MLP neurons of a small language model. Each row is named by its layer, matrix (gate and up: input weights) and neuron, and shows model dimensions 0-255. Each number is 128 + 32 x the weight over its row's rms, rounded and kept within 0 to 255. Numbers have three digits each. A neuron's up and down rows have the sign that makes its largest values positive.
After each neuron's rows, "fires in" lists the words (lower case) most often at its 100 highest values on Wikipedia text that the model never trained on.

L8.gate451:125084168125111099111119173153136124125095162113130108125206133133160094116159116117100124159118145130130100130137147126142155170119125122118093182056112133108105097106140068176119153133108130129128167155111100091132145087167108122093120082153169105148069078103110084163145106111134139108140159139118120149109103150121125136107143092129143075101150157095076107161190058154074220129061118155131150118090142188171217103139129158115145053128152109132135183163069104183106148148131081145123165085133092053135038120148119131106125207103128071176170111135140162121172151143127097106154132145157161141122105069130033142081096117160104127133133103109120125167127123119123159165164210159121124166064076125168075107127146121172144139119131084115185126129167146127182113167196144
L8.up451:101114103176164185122144113084091108133086125145143069113158154173160166111104134136116114092101155134090099195135108085146138073123122150126156084162121139111134079115131118181105107160173121133141119096107133139104129133113148067180173141117146124100143172168144116152102105125112116137096122165117155183091160172143155054171145059153118091060164170141135097161152147119091104173104183177186094110163144169119154163130123084124142141113106149082120157080159148112083111106059100140106127145161066132138091124183099168173185101172175166146109164137095100196172132105171119152075131173174130119132075157160138142147210158162171151148077144140147115064117144118093166070120153095144166170196116146165053082128126163117176120170124143164117139123189102136118162108100086
fires in: "the", "its", "s"

L3.gate227:097159148127128123139058120105117111137102138114101086172106119146118101072185156122115151113075143105083128133108090141110156159202140083125104096108117046156094114120107084183084165171113151135133069130155161124108118151122103149131119108151074149097089132144127102146117086088119127133148134092192143146120124132115152135166110191108096056029110097150139141106112132175140173133111144160076034157149047095057091121070095127109136090129079144126123178118181171122082121188140134067110144077114099074162188099164136122105172147102138119122107146149064109161126082093142151161120104135149181115118084116164154134122132121177106141112110168088115156160119093138077127101119147177120124099212080126086141187035151090170119125140158096146122115108146153145146147148152120
L3.up227:073099118079070212127148102177157174144119125085127173163118128147120090104153122122092104150120120159124101081157134119150100081156142157150166125110091074047201111123117118141132194125096098160178083114160112099119118149132130158097154126121126145121108119152050156131131113115130146146101171119147103089121128134168144143176138147151088117153123121116095144105177145120106091158113200151113136117164107145154129089088138127115141044092159190152141154109115110118113084174096147119122152021100140120060076126126085118167067127098125101125066139161095162156122107119069131140122129130133088107122077181134116144102185185138114161103144143150099118132072036050104105103133110081144121161117118129223129094117123073148099066146120067139142086099159149184103144109087149
fires in: "for", "the", "his", "her", "their"

L5.gate296:131115180139082193110168130130107077115113092154127159183103132105139108184233158117134073147140125120128087150166134165121176187159125127131124155130136095121103135138163165117119080155150131084135147106103119081081116151123108104145064136152082087158188098064110165168081085067186128131058100117108148077132136098170147138071097074047116104060074122100132146178117165130125155123152100133079050122161097074085086173150135073180157110211144182078103158126152117191086132127165088143171143135133122113163150073154135098125130133133138129148131144080118135128138163152134132153099146122108174148090108083119145159086113121122086135130160113160115129101149107096179131126140085161157071108125159150108110098105145132097109087098116125107156059101127141143097152077173095
L5.up296:173137107139079185093149108110155120104156091086177086082135149132065127142155130128116149049126115100084149157101132171104141139134134125140181116123146147156146139125106080072134111156130128146128171076131171137067108064146151085121156091110136094110133141120077098172121119128109136172119074088222060089107136118147140107161113160175099063091129171119077091111158097121123118101131058186137035141140108101102107174140131207094115127165162164146107052142153133115065120119138155096135125131190078116117118095153154111137138123111086189150138076106135140132135148149127154163097148194081177149126114099137176100102183113160119135113106073123110155087125129068134201154161121181155128109123186133085157065103107142096149116172102105094153112144092139154159109078094105
fires in: "4", "6", "5", "3", "7"

L3.gate176:139174105152145104098149104053131127158105143104139089172136125167095158077087166131114113114091124087152198112113105102123117140138114098117163129143163084110071128135139117142100167219138129096168095096158185158116182077102149122106104086118160114131116146198152128064152108097071100095163149129126124099125130105097136165150120152129125065130081120139154109074146139045153232089104143060129154077176119192145123122163147168124106066104133080165127137141171110137131096081130169092146113102104119113085116119157106169058120138128111117136026149172103126102152099127157105137130120114100109094104115083105066123136170161168110094147151094191100123165122057136118134128138175175094141108186096096200082105133160128126110130167141071136104094103140126063134119103123138
L3.up176:131181081116125107132089158105196135160103116137122073138136110132158080139127116125097117128107131163112108101104197109118125091048147196149141128157085121128080115175157121146130118155165148079116192084141167138178125107085127123139188124137183190126163144190157143088112060130119130106087077115131121120119122145126087150180078099140139150105057140132117134158141137189144148078126170163095140116186061094147111116133169180160181105105120150159116139101153148148088132141087216150090103093152161123103162125147134115159162088192134135144104130107116163107102098137175102164105136129172051108158063145144154141156127120174180069105098074207150139152134097129108118083136120140083114114110112162151154166151156077093167129072131125183120102139175138077097174135121206
fires in: "and", "in", "on", "his", "the", "a"

L3.gate444:090106145075100174115069136105077053129080128120161141137152137119154058140134155122120151089079116136124096143107104159116101131118154197115187148117091125139146100162110134184145057110046117087127167117116132092087105182122098062105111092133120109082149095050166133109157090111051121137082131106099139124131113146169123140116134125128116082117157111135121117053183092132172118115171138124083100098133118099126108092149111169171143081152103135106105120123188057149160186130103125158166158115122076111155108136092164129176098150137128166152214127067149086229094148184111096167104099137116149156089164119094151055118143126102147140092125148083079185142086118090082160197129143124155177164135143116095153147079134127161128114147138104113172129106161135159144090115134134
L3.up444:138142105106085134172128149098146168139111131078144128142037107152090111113154133131093139129175149098143158106100073150102176154129115140148161120104176078148038126163091126156123187148139145150153052159179131142139166087111129174145148064104157136122142107180106170097091135093136128114129174053132144142113134159147143120134156145152105098106162173106104148109092105094021195150109110122081137115103068135127111115130088103115097147152150100155120132097132131124124061064089156090128088091069120126031109125150079148129156110107140213149032181152146091176108087081167129131143137191123130117156120150138166168085100163163134174155118150169144135097093060144141156099110145092123152095160137117171091123071159086123108111137125148144126128138151126145160122092098186
fires in: "its", "that", "her", "their"

L5.gate155:144085126143113184147103168073081164168093126122162079122146191090131113122162107121087067168127155120126101115129140078121167171100154165089166135104107139141111098103160144181102145165108104129133154140076160121174130176167157131127156098136136096162170087126121131126098120162115116149098129165122142169157114178104168130157157127145134114104139180182098130135173065139109054110071200181129123184109132101214168131086144147132158087073114131069127163116155145159090160130099142139103087138101147131165171128098116095139132142147142070123125103107118209190153168108099223131135119155185108136122102144138202147150060159143162123202077092120174109081098142126119104154160100158140171140164094147099146112156116040095100169111129107110160129094166113158115142121130203
L5.up155:131097070156134142126120153119069142161099124110098130097206134078158126165132138119094077200129174178133105098144181128133171173133179115069087115138119172141183124107150194132133078132152101157163174127054169071223146183150129107121105174137126089111122148116139100162068158164087099134099143153096150157153121175148132137139099156096144162145132144161117147155193119108146133109156121173102132140137169109156131172099141145130137081098079116056136150111098180168121212143103131114105124142132084095175193113131120099119081125153144058139153124114152111168169199074148139111208111155129144081114150131115166111138051126131147129173110125127152165113101224134074155118139117144105153107143106142055128148148143136126114174086148106139144118081179134140153177117097127
fires in: "the", "when", "after", "and", "he", "that"

L3.gate76:137105144153132075120052115161134124127117132146110116107194128137179147097190093125068120115023141156147113081127134163107128162165153114107148158103101110112122091104146114127112185190121132117127094137152074144102166132129127073138124121167118179123150163149125178139118060077124114130114157096127173140099126072193135107113081159125173122133057115139158118028143087060105139143120151121088101121129100154109146100201129153132137161082100127116109142137096114097150078148098166111120172162134193091102124108183152122127141130127110114136124146124104173178134098104164082113169126173121095129134094145166120126161177100113072146072153164054133100138151106115122126099167118136067125114178132149188156232072136139133131112123180056142134095081096152130153135049096172
L3.up76:128089122142177070166064132138169172105111132130106139127174179138143190122119108129193078113099150153146118105100192137134117131142174071096106183157065108115132126096165122091117128131139132148137095158119092158134162099172153113106118165146105138129110129129161124145096128124159131104151151110106157115099121073150119111144118142140188131154090061118155134047122164081058076154183157131136132183174173109137160116197078144105117125089128081070145094122123119093143122152146177079118206130182155104035089119171129150113104124122156106108182097137080120162085158104149083090166134150138086117151102113119116120126172088123134083127082167074150148159137100121108136084155110175094118137180124157139157190131068136093097101146125061121117161115079142050164128034109151
fires in: "of", "for", "the", "on"

L4.gate325:154117075072135178146105134124065103152125129126126097074151117116158110135111111130096173140146096181139121123115103162135107105121139140146175141120104088128085104136143109194138111144058158172124114159063253076142141136118129165140101173146134135157128151085151143177133108121090101141131127129142138222088109206100124126089144116126133120148182120174081147096151110243195104132146207135160114163139102129140168092057129170160091133118153117138179151128079107165158118088127076081163115100140126094120086086198161107118127141167094142160146121098159155158156136143131123133167103163112064085129113075114171107072134177097106089087143112152122150131122164109110128087104148134153130149129103095124124107094098170118088117127107114080145164111159115124149063226114100
L4.up325:170123107156149149149110099111081079126088148143125157094125117134194100078088126129123061132169120117110185101112164172140096130182167084128122128142089110164112056121115127126109074063167119080137132084147111210138102168113127123149113111139140167158100153115055033109129096103129127131104106140082116121087120147127128116112115134135133163115184092121063124128119106087148131197119176117150146147071158069098070166121106081127097118094138155100114136111120098140075099071123126113131130113090111152146124112150129143028149145135106160086104124182133158208138148129113125116208146126126078131146181159105123119113138168163169173100127086069195106100147113155132111170103118081183128092191145117115171134166130161144108107088123122112149163135049124148141139060116043
fires in: "this", "music", "her"

L8.gate224:110068143142057163134182123134056123119087108070156104152076130109107101128165198120111098159119106174145110095133128124086071161132085162136116125069178132087144135185152094104151183125107150050147130111069103103076114159105144139112107088137105149106134090136059096122158082110105123174106092124113076072093145144111124187120145150111129105132124119119105198155143127058155176098068143156079128125093098137132082140085119119107140138087169162138124129204089107156093147164145116153170140197109127167157169082101165153144090152141098167120155164182178126085166165142084099138143180119126104096105142178139081143156062151154149120076136113078143149092130130109125132129165171206135170128114142109079100113130181082125147144067126090117164133092110152124085156162136167
L8.up224:152125149129095133210123109167105132115197097046170099149145148112115133191121123121138124049145201049138225172125068130073077154125093079097140142164147140095091108139143161124133142153152120089114126140127171123085114069117146115107125183158054105164129129127107115156200069106169146158115136100099136129149097136153117100111113095109163090105118146087194116154101148158130182139122147141136112141150117177135120170126174111153103134179139124128125082177145085129167045085095123156121125144120096130199132122091130121142103177108123090120169142143105147100076117150072138109092113058169120136072118104105150159137159122141126080158097128130164101103138117100061133166157151170126158159155171196085130100113146099088130129114099182169168112130128150132151129159108034
fires in: "4", "1", "2", "3"

L6.gate435:131107063128137114142109171143132086170141106098142157117169082077201144080160132127064124163164140088098101122139178096121135093173120108078089183135100113133183106134165149148199126127098164112098142165115087107130149214142137121110094112102162117162121141126072128125139055112099111096076098142128184089080135111102141116065140103110142163155198181072135143128139121202119149104149162145165090157147116131139161093094132108141147110096129098101037138094140144113157107114075144103130104077160128115174153122098165121157206117142133117153180131159089137217169117139154171133118088167091151108119119128105139105143120112196096124156138081197190103175155119097146162177164164156166068173193121149149153090091107074184133144130094164108133118131159135136107133153147130
L6.up435:096110185129116148106140079130132153091073101178154138115088146138111128109140112119168066131163088077098108116099121185076114114146122219153154099149175142159094082149114100107186114191134082116115123121118079163080146144117122111094127055149132129094162130178141172151124078064133148070123127097174116127124128146125077117139103145154114024085095073139123091134112112123104154046088148097177072058100123204094108080111115132122105127151110139115139128061145197069098112110161155131122092119142156128066143155162114102134211109149112102121144149165136146067129119091098133140164142179102066171151087143175129103111174154099131125146120154066170109129139110134075148129138093098119067155143192140115141148146131122151119125152093101124124170174116115177144139170104157
fires in: "the", "in", "at", "on"

L4.gate673:142156166160115108123166153082109092109100125164159081143136148160159105128118149125138098149095138093121118189071150103170153134071163189161183162104123089141090127130102146137114147156198143100145143080172107085102108087106106112111143077144080185122112093171139125110099140133134111075093116175129172077122122134120123246158078068171158088132099134156138152073125149087084135101159124096088121124175061190152109086127143088160138137133159157179114108123074109147111096129128180173152201101124132176063141095159148124131126110131095130128073165145128101182135116123101083152143161079171125101116059169162118135096109109191147138149146078119117095127105083119136112090141168122075191106130096118085118088160130107204076164147157099160139154063129143086144132132138177
L4.up673:090102178146127128225186172052150123144137141101137189152094139105174139140117109129114109159164073121094080195136165125174214117117199139082150123145088146170135124156140165099083142159097100092181155196116217105097138141125205150146166050137073103094122136104165071104097119154151145152075104116125114140119102149131135115150150154093126096119137110116136124150140121101083152121132149183056150150105186132113147164068141141096097113152123121121148124146132195123177139154108097139135150112091088137153111123122135152096107145136152152149139134066143151080178150099125172111170098086125131091100200087170091084154075131139119158140094142058113105089143131133113109154070168132122120158122112129109110113114094173123110145184093094137126192113185121158130203113126100
fires in: "the", "it"

L5.gate170:140114143165164138139117107110149135147196109101124096099111141113131111082121160126114123085154111094134083128166109059105132131163157091162157165141094094086165106135154182138142144217079134149102145154041145143119144144116138117132108101142151163142150063115110104110142070084159144136105178113176139105137146135143085138090114129131097095193149136101140094167022050154200097093108119126140094114153101141131149191123113108104133107168129092077058155141109102136095129122092085120123106177104145138132136097115123108163157162103134116116181124141045119172115088073078131116032163112150140131115187085094154142131176163150137165151114084104144117165118093145064141191116166120196083157159132127132150149080100095145093121123136133064145073133105169211134135127091087
L5.up170:115118163117105132159143164169121076143035140069093086180128084177067125140137091126084116192103088153107135134137106133063081137182142155126149125128128108213099124174154137124098094164075095136144130040105156142129104125095141077141147081141109108121163099131053117131127112118079139094083080117154110110108139167146099147168102137146157134158110113134104192176172121150058189141137153193159119097154150105104082097149150161132177158112083138097148118079116220177108078125126158157151130166099151085138072156098150169127172109134125104105097115165142153181162116162081202187111119117152095154119102147156098136175132144142169115092133153153108098082069103168138126133193110144113103110085145116152165134135177102110178144106132096135159140109162131153122104103093178
fires in: "in", "the", "on", "a", "at"

L3.gate220:152130145109076137122147115093149157140144128070079144170113105138093112205160121119160180119114125090136165147078123152050104134101156129109132144066173050119120153106169068108111131096130129084151180141145140047102114130067119151101122150137103098155184115102088131133156115088138122102096157131082140115144133156099152163199139155098076155133043145091089159119171112154050147104111181099127039103140083073098122117100098170135116101135094168129099139137075109161122165115180143108130122103151158162108068134115155123135075138141126155119103144104162141109128140188210106105107127158163141149139150109185121131127128099134112074091153166094180145119138145129100135149100108238145043113118108140158048142150158126139139085171077155135132149132124146138141146128173184
L3.up220:102155110145174170102095152117134128133141135097131074136108131068117138132132100128094154121133166129126083107162116098149172117118087097135104131123146081127135143135110073107112133145139114073104171088141137109126157150125191125115122115138127111114142100101073086125143112171161117117157188170109132176147123189097178122148161103106199120155085189126081165177156097162127169115116158130151100148133097044102141139070083209109128107155084173098160153169141174178093147149110089115072078110064110177079098163055084149096104162081121076136159107113160155095093169104138158071174150112093097135176086102132134159101098098107088138201119180187079158121155091135155070102116149191093059135137111129136109162107125143119139151169156189118138131061151131125174080161172146
fires in: "the", "included", "appeared", "finished", "available", "his"

L4.gate436:168141140122120148171091155108053170146063111114116138146155117115158090182116132127061102118091123112151155114110124078130174105197145103152183104172067148163116108142108142148134136167105140114130165132083197124146138193142154131136116153177116124139140156130065110061169115134071126130065165153121128176115131163139119135103167108099162140143210113138100137126104078114155094147140173142132131133135127110123175156054031149121141154153154169128133180115139130162116178146136096042153097156101078119162142121135168115101103123187080097127210149124197146196164121172145158127127098156105097105157197103071131121179117122140119174131123160115196187124126122129126127202086105104138142153158200125121130143084152168160110142105157166129136110054164128141169125123121127
L4.up436:179112189130130154137129121135144117149039113126092077110157137120170112154133109121073031149093144092092062153147149089186192105126123088116143131149058056150128113151168144129126118118081105045147157147131141080111147101131140122107175064156170095121186080073122100085134026113096117096100105186170128144148130170175098122097095119087136109112142145121142172146151127155151171116122158099110138147148149067115153164093071143168118102152164184110194128079158090208080144130096107069139105139110139152135139132142142100109181160153121095145162131151143177154182137127134151114168154106162132093150115089126082081170130120134117174125112174127134125163071132151143160190118131132103102119144079154073122155106153127171114106134189118109158126098149142090126115154066130
fires in: "this", "these", "when", "after", "they"

L5.gate196:138138126084089086132091104138113125097121096142196105061106145130133068116108164120144153132090097147155119134108088162094138203144135154155076146165121168149094125083138175136134127128099127090150203165167088153062108141113120118151152147089072082150158058129058112169093174075144136141133157111154140058127118122142132161146134104163158098106140088177180054138161121113109159158160145155065122118151063087150131094164162075172138184104106148104168074140126165105123122212139169082168177081107130139093116120096126134106141172122133120140106118201077153186118091080134169122197098169161084132146146117167118108079103141127087176092122158159173125121097163132126134074181081134101106109128085116111087107114134113127161130173116169107138189105096101163122140122179124
L5.up196:153147165135131135151026167138075102177114124087131123119127141122133160116127113128199200087140123069096089154144134139108083064105131136116151099071108098112130123184093132116088101130103155119126121123137175121123104144096159105126076174116092071124148081119152109158159106116107168104156168197108105161151124128144153146121159118115130151159176148082125163146124123099093109109084122094140082134151148096140106151130168141136123168161209108162160133148127098158092144154102101129085067188112080065088108149061175130124142168124131146127094126131148156154116137108107054076188075109095200168119094061073077127125072113107131074114112094167131119127152079156178122097094112143161134187115131115085154111115113188159087080178160153118179182115157110126115032136126141
fires in: "the", "his", "a"

L5.gate565:116093121169109152118184101140059108133120115067155101190107134102146205162124081122162170098220108069144169169114143116142147119159131122113130180158097108170151122082111129164105101116141138092064108122159137091130100094136091105092139188132151108125121144120153139137106074116077121178173143081068068101125132113098158219052147125073168143167127108160102132138095138128125134151073145073145116175082087129097117042146101178135120178173173208131123124170079132146137177102147143108109206164134128155166075094165169139114053160098074145102105172108171162128133131118132063123121118154096156142113091084096116139107113132095125130111158115164076151115151147139118120105128153149145161167132111116102088078119191123165123117140140143104163098110113118144078121155173136
L5.up565:140153121147109076154190120101149132123126129063141128136103084125146167129118124133168141155130093097129099171126098098146157146133144131121173151134143109210109086091122105160105129176129139087156103098142173157085161134119160104086091131128146109109126085094135142180173099160027143143105146145151110124128152183158109208121142094085144137159129092138135146124117163161116172163038136179224108151128168103100129052149133247112127191174193125099115113053125135172131093143153129141126163153135096100102078110120109163098128160106130164101111125099137149138147136125201089107188094151117138161120139060172103150187140172080155133108106144091117097115139113139122116102127184132145102153162138122128139151106115115110162059227127105119141158140123117195088081164110116
fires in: "a", "the", "first", "s", "only", "appointed"

L6.gate55:143184096140122100142094192167141142155159128087131044114153196124074133067141166128157146153121094096155139128124072099151130113164150182132136087142112194129112096122190132113104162132086138163128140145121120109132120188151148141125145125123059137150125158136119113131119134074109092125090113085109035150012083137117160157146107142108123147129182094122145201119096136111161170125177122152205173219116197115132104196144136175130175082127108079112116128126184137133129156155134116078109148135148145061188137174141100132116114156133114105110142112176058175108173161114134156122153098151166142151088132150150123129164132082148206100164107089139109102132184117136084137132100145133124165196150156125100124116142174112111148108132116105167146116083148144048121157143149147
L6.up55:145124098141083151155162184135108090148099125109076151086129131084182188143095149125133096121174118170131148030122151150153125131127115136145160112143116118137147184112082144134101088112186120169063178091118145137181161092106126163178153131101174121145161144157140163100120124130136112107151117142116104151101091138102089141102141121177143108123103150163057136128159162122108173129137115156148161118109126127145115121114167141130115137146129101097098097147097182211110112111074089105114163140111112133134184094209109095113153084126092118117169131067080137098101056073137131150098095095112082092196116132103080131183177163078145125124091123113185101235132164106111132157145187136143123118098046027091084108156098133130104157097209099085094135148090131109128113085139125
fires in: "and", "a"

L3.gate457:125130238146037147101158154118060098156131116045154132125182176139152137108118121111139069086098117124095160125078149103125126093201146096104136159071114104152157088164148122099114133212107144113105186121103139124069138161109105121106153171147088194133101103020138115154098108070072125114094189121123109149132123120161119225126153118103126096156102186119119113112124166170104121072140136146096103145134111099108096131118091134167091064114162183158116138155053123161103113153145117120120165118180212141135167121140189153114112124115101112151218157131119132137185105140140080163171140109155157063146138125126116148147135131147159159101162113142141139129134127123102121161090171189137100112150102102137106122162162122103093115135113126127160153058147112123120151146151138
L3.up457:153188172135116118105151193097091120120124110057155166155129157143133122153102101120153088135176094074130116112071183066120159171217131076117119157105150130150173125127115084103090112147168131094148109137125144089126161127143146135105148114117153202114122148049166066067117105153125102135086149116113125146116126088104114190141133100127140097207129148125172116091122120173127101118149178121102151151105186091119118151131161144098037121129129138136105111142107123170125064149161145086099134108152182118120125132130121160130086097151088071177195131157161093059168126123144113167168115077122171041184200090097147124154099050135176137124139133138153130110200162098138128162094162191143096120105158098117126166140132132079120116103161157198145170111158132100115098114161144
fires in: "a", "the", "an", "is"

L3.gate143:107143147124106187139170184082133126128127125150169106124138102153122093129104124119079111138031136194092131131149087144117154146146109120117176146131089051191140117078078092195108152148109115162116225153112175121117076153105106100128172165165040128141071116113177128139158089081117090085110152158106140176149117119190114083119141119116155107081116117138130138115162102126143164132136149093143167175177113113147157145111161127172157129110114144105157102155165123109195123117157120057202170148181103124122127136115164119124088117223151086133113147142143124129125172141171092086100153137130119061078110131157149051128140124103130154080142129147175204183145159094119131136158110178103067147157110126070152139086129084112124101119132141139135139067085137181139153113121071
L3.up143:091083140140170108127093180127111080108129132122142091132138113129180094128110145127148127138133140172092103135137116094185097114128089141150143158157089115139164123170095116143093195161129150120133184165157155183095104114150155098134177155150096094058087120166148096130149119126097119139155158150115112115176140160173158157068127053186165104056132099102085097106184135115111149208121138131140178087131122114187176094118184123128138081123116058046170104125189099076194149068153081215162140079178129073125120091143113074139100182101129074105142090171149205111089155135116109103166121140130159144082101085174148132148157108120132124094109139130114138159147182082130086097160157133128087127136101131116186104124126088139131099152156158117111156104110140166145102167078084
fires in: "her", "his", "their", "its"

L4.gate199:168175141143088095139133156141119124134128153094121071099129120126148128163160123123123106185170129072129121117166082132079177156175112197095162136092145130194144103141121152165127182197093123112126180149115176120094115193120113108110104102157035132136139111181112174171113138130115095159103189080155138151139137147176141183171142111095118123121190121096143180151137115131130161155065155136144122159166145135050062149151100136143146150155083125113104110104156116089126072149115181097159151157150161051172098178121191152147140114162113149127123157198129138156129084101090171161139123119113113132086142149202104089164135110114134078154136219142175095104121135158178149135121137189130129104183150122076155146086151084201124158150146120196156107098098149132128177132107096
L4.up199:104130118155107139142160224154131136110136141129105102097104062143113128159090134133148110123172164100083093149174113091095177154176088188119145114144177168114120114132125168135142158150118100105158166135152178145098116070089127085162146145155071111121171121111149157150109137173167120116082092147130165109180155151180116166145088095137129152067131035148127144165145091139168188134113092168139146095140117164080090114129093139083142187166126118091102150114157147155095132133152211088153157114185136092186140183144101113095153133139096041136174080191129131099124103095097103144130087065095107116093120094212099088162097080117134104141107147135127120125128139173198131095156197101136107103116127100143144151144133139113148143105146055137132105096114107198166194151157077
fires in: "the", "in", "a", "at", "from"

L5.gate192:143103102152071195118139108133063099131099121089114144105103117120111129151162133115114142125131129117114079126126125160112078156142098144072125092127117141117088119140129110103142116097139104060110168117141100127094160156095146096114132138104124135112119100117089122116141138055150142118151089122125094044155102133150120160126077111120078131171148113102102140172079146064040168167064171155081103100197153082128112095188141152165069110111126130112109142148131189193120136147181095134163127203164164119178082101118165101151102204113108132151108203153173069115140161133126067125182112102146223105084076170150121110146151176170152140126137158141185052079136088180108136127093081127150121094086123137124136127161115091085117115172131102120150088066156146087110164114094104
L5.up192:142166139139077145152136145143122144101171095070167130011126079114092150217114140122140100153135120126123104134135097187149114141104118147129144137155150093154148134170163092103108170109164131170125157167111062134097157119118125118143125189087149100147058113136158116162164110115119137169098157150102127088154085107113137106105120119121215116122146135160210073125081134111159175127130115139187120097109120090093131170132140091145139152149153148122141113142181102118102121213161109115093095140118142169163131153120161055192129104088137112127143151140125113135104126115054167126178125147090119060144178142182071073091114103119090119108159146042131095087061132118124125166152091158186112110146155164132150130137058120072160079120070120074131160214125131159118144153129117
fires in: "4", "3", "0", "6", "2", "1"

L4.gate533:150132171134099148082156189129106176134150137218094088156134208161118098134171130128147137102073176120179099106141102149180170120063145220121149157076138086144096071165154125129111117095129128202108140148138125147154091183140139115135137102094112104143161128234127107114116097140084111133156182114077091092116098092107171138143116077122108080052140132102076099066129103116152133147120092108126154212192101126163080140118183125178168134133116084089137084144096136146135084088125134161169127157115201092154201131140134100120121166124103161122122132084091140143117116153125154092140104147102090110152104171163130141112164127152140138161087101125158103155167089161103114114169123143134126099157129124063129126138123112111107157166126069086129167127106111036089124136108175
L4.up533:125072136173092133136157170148114115096113132120098121125162128115134132126079159136180108112117159150101089162166162157060169113128149144119105152122159157152106062139128156101095179104067135104156121104132125110097133164122161138139118139129144086155138053083104079064168106148130150131055128186129131129142127102115146158127097102135102100063128147062108124130129097111066147157086074131091161120122097099184163155142168176176188151113181113132149114111092146129181177136120092171167127115106141151161168140087106224138164106115114128132142107164039180172153139157180074073137049091173101130101127100131105126135108091087158174094056098097131138054154103138139095177140151111138149088115115111084172193136092154107108123122111100175115097123192129091106179149164099
fires in: "with", "a", "2", "was", "the"

L3.gate215:109144147173109173125114113057105083145138123141148092099183181156149092171147139100156119098143076093142117111152151139182146145117158159180097175090159110109079076121129151140122165171143147121121172102142127132135108110112097107120161082148155155153177105135161177148172092096097093077090143164074180153114124139194111147109141119112165058199124173094142117173174124161130105168082163116084117072120078154138120117133138108154181070067192141131130138148197159111131108133089128136161163147192161116099098095134151138123165140087087066146100156130182122150147126131123119108147081111119145083098077116120124173192103057121145163143100129091171172144140089080098119160165126183124098085131058097072102084105177143129159106066128105153146134065139160074113094149161097
L3.up215:124059107149140162124114127161150076113177128155124151080106153067126111081154204131131031118088112080086145180115173145177145128148129159129127129123099072117106100061154175151142069154117137085091131095138167154140087126088128167121152140153094118102111131100130123139124085107101110115182075051122172121094153106098143128079115127122144077104180120191115186162124104220119158168101174146144149138112117166126165171168125141126117084148128167144191131116150196098174110145056097118135134124127100080103106113145122127108111162065115100144191102088130152078054144104098138186080135180155129129125089104106069119090167093124145164171127140159100186145144140137116140132127167095113090071091116152063137147133107166125111109134090125164112129117167123152155108053162109
fires in: "the", "with", "a", "by"

L8.gate48:148096105169110086123134111145145104144135116097090106160139118120103159063181118105079183160145109117162133099086113142112103084179158102151099138103166131172171163119094069110121124088123095125136113153083132080137131091119116135048130103128156119130186098118138076103068152115122120101119108086102109085144097108119172206097160150082073158148157173172081167187135121154111163076118163180126056095143123082153129101126101109131161169121136084150062114081056114167109120118152097072109218131119137112190116098181080171097084183120146136121140137177152156103105129134129140137175091161149113196164107102173098098111117090116166141148196115150151140151130113141144181121108208168141174144140104126111129091098148098123112129076120098074136136137131115148079164111218150
L8.up48:087175073137089087161145221137122134122150113126131050158104142144162138121113120128111119128121078132139130107113159103148157100135136139105177112139149101126163134114126137114143133148138176137166118128111152224107150141114148090140091147162129113068120119123144054084038140137106100124110114089061113145134092141143202087086153123112114118164197112132102183187156073072175114147129178173116122091156139061173173122132163107105104136131143149134149152118192160134080102109171088114113120153100136171187103129125103177101114102111170144173135137164110138143133130129159142180193100178182098117193105095168084168147108133161169161105125192175115148115145131128184205144123181079197104086128109131182116136126170118099170145170168107164112078150121143169148181135138127
fires in: "a", "the", "an"

L8.gate564:139119097153157141072104125121138110154132124118141108151147144095097126201134127120148073098116091029161111122107128114129103135139148169153136114071081193093117124087065146134126140116172166107153110112133153101132134066188130092164143102131076074112140153091166136146113150108106090133151137045144061117171118097103208187105220178096107143137145144132121172129118132119153127154116130041118164151149176132164157100155021133142191157181130122103128151166072117121081152159157127128112196115183116112116113149170143149138072131124114129144126146176073107149107107108131121148126119153149050155126121144090145113109044139134168101115117154108160136165193105143151135131147129187113204094178172130115172126119121129142075123123111120151192148116203146142117155125153135
L8.up564:163136105142080095053117120145168146114103153152145125143198098114144149134153130128146091071168090114179084106068175127071113101145110124117101142105129161164143145043069109168111154154145126143130198163088169158085194071162134135150152169123152126112134151148173178071160125155140103070142085084078103113123162100138138093085135107109123166099149210154153141100151129158160142135126124144084099106133089112105119090130090115118126121144173147100101108119084129177148158144068084136089112134117074094145128097139103106104033078108168132107067127100183167114199170144169158091158216097089104172143128096141170113157120092164185106172092130108084113135153112108068112138182151127138110136106091091176140125157182141142107148116154134159145160126125130101175138080150153
fires in: "the", "a", "ceo", "an", "as", "s"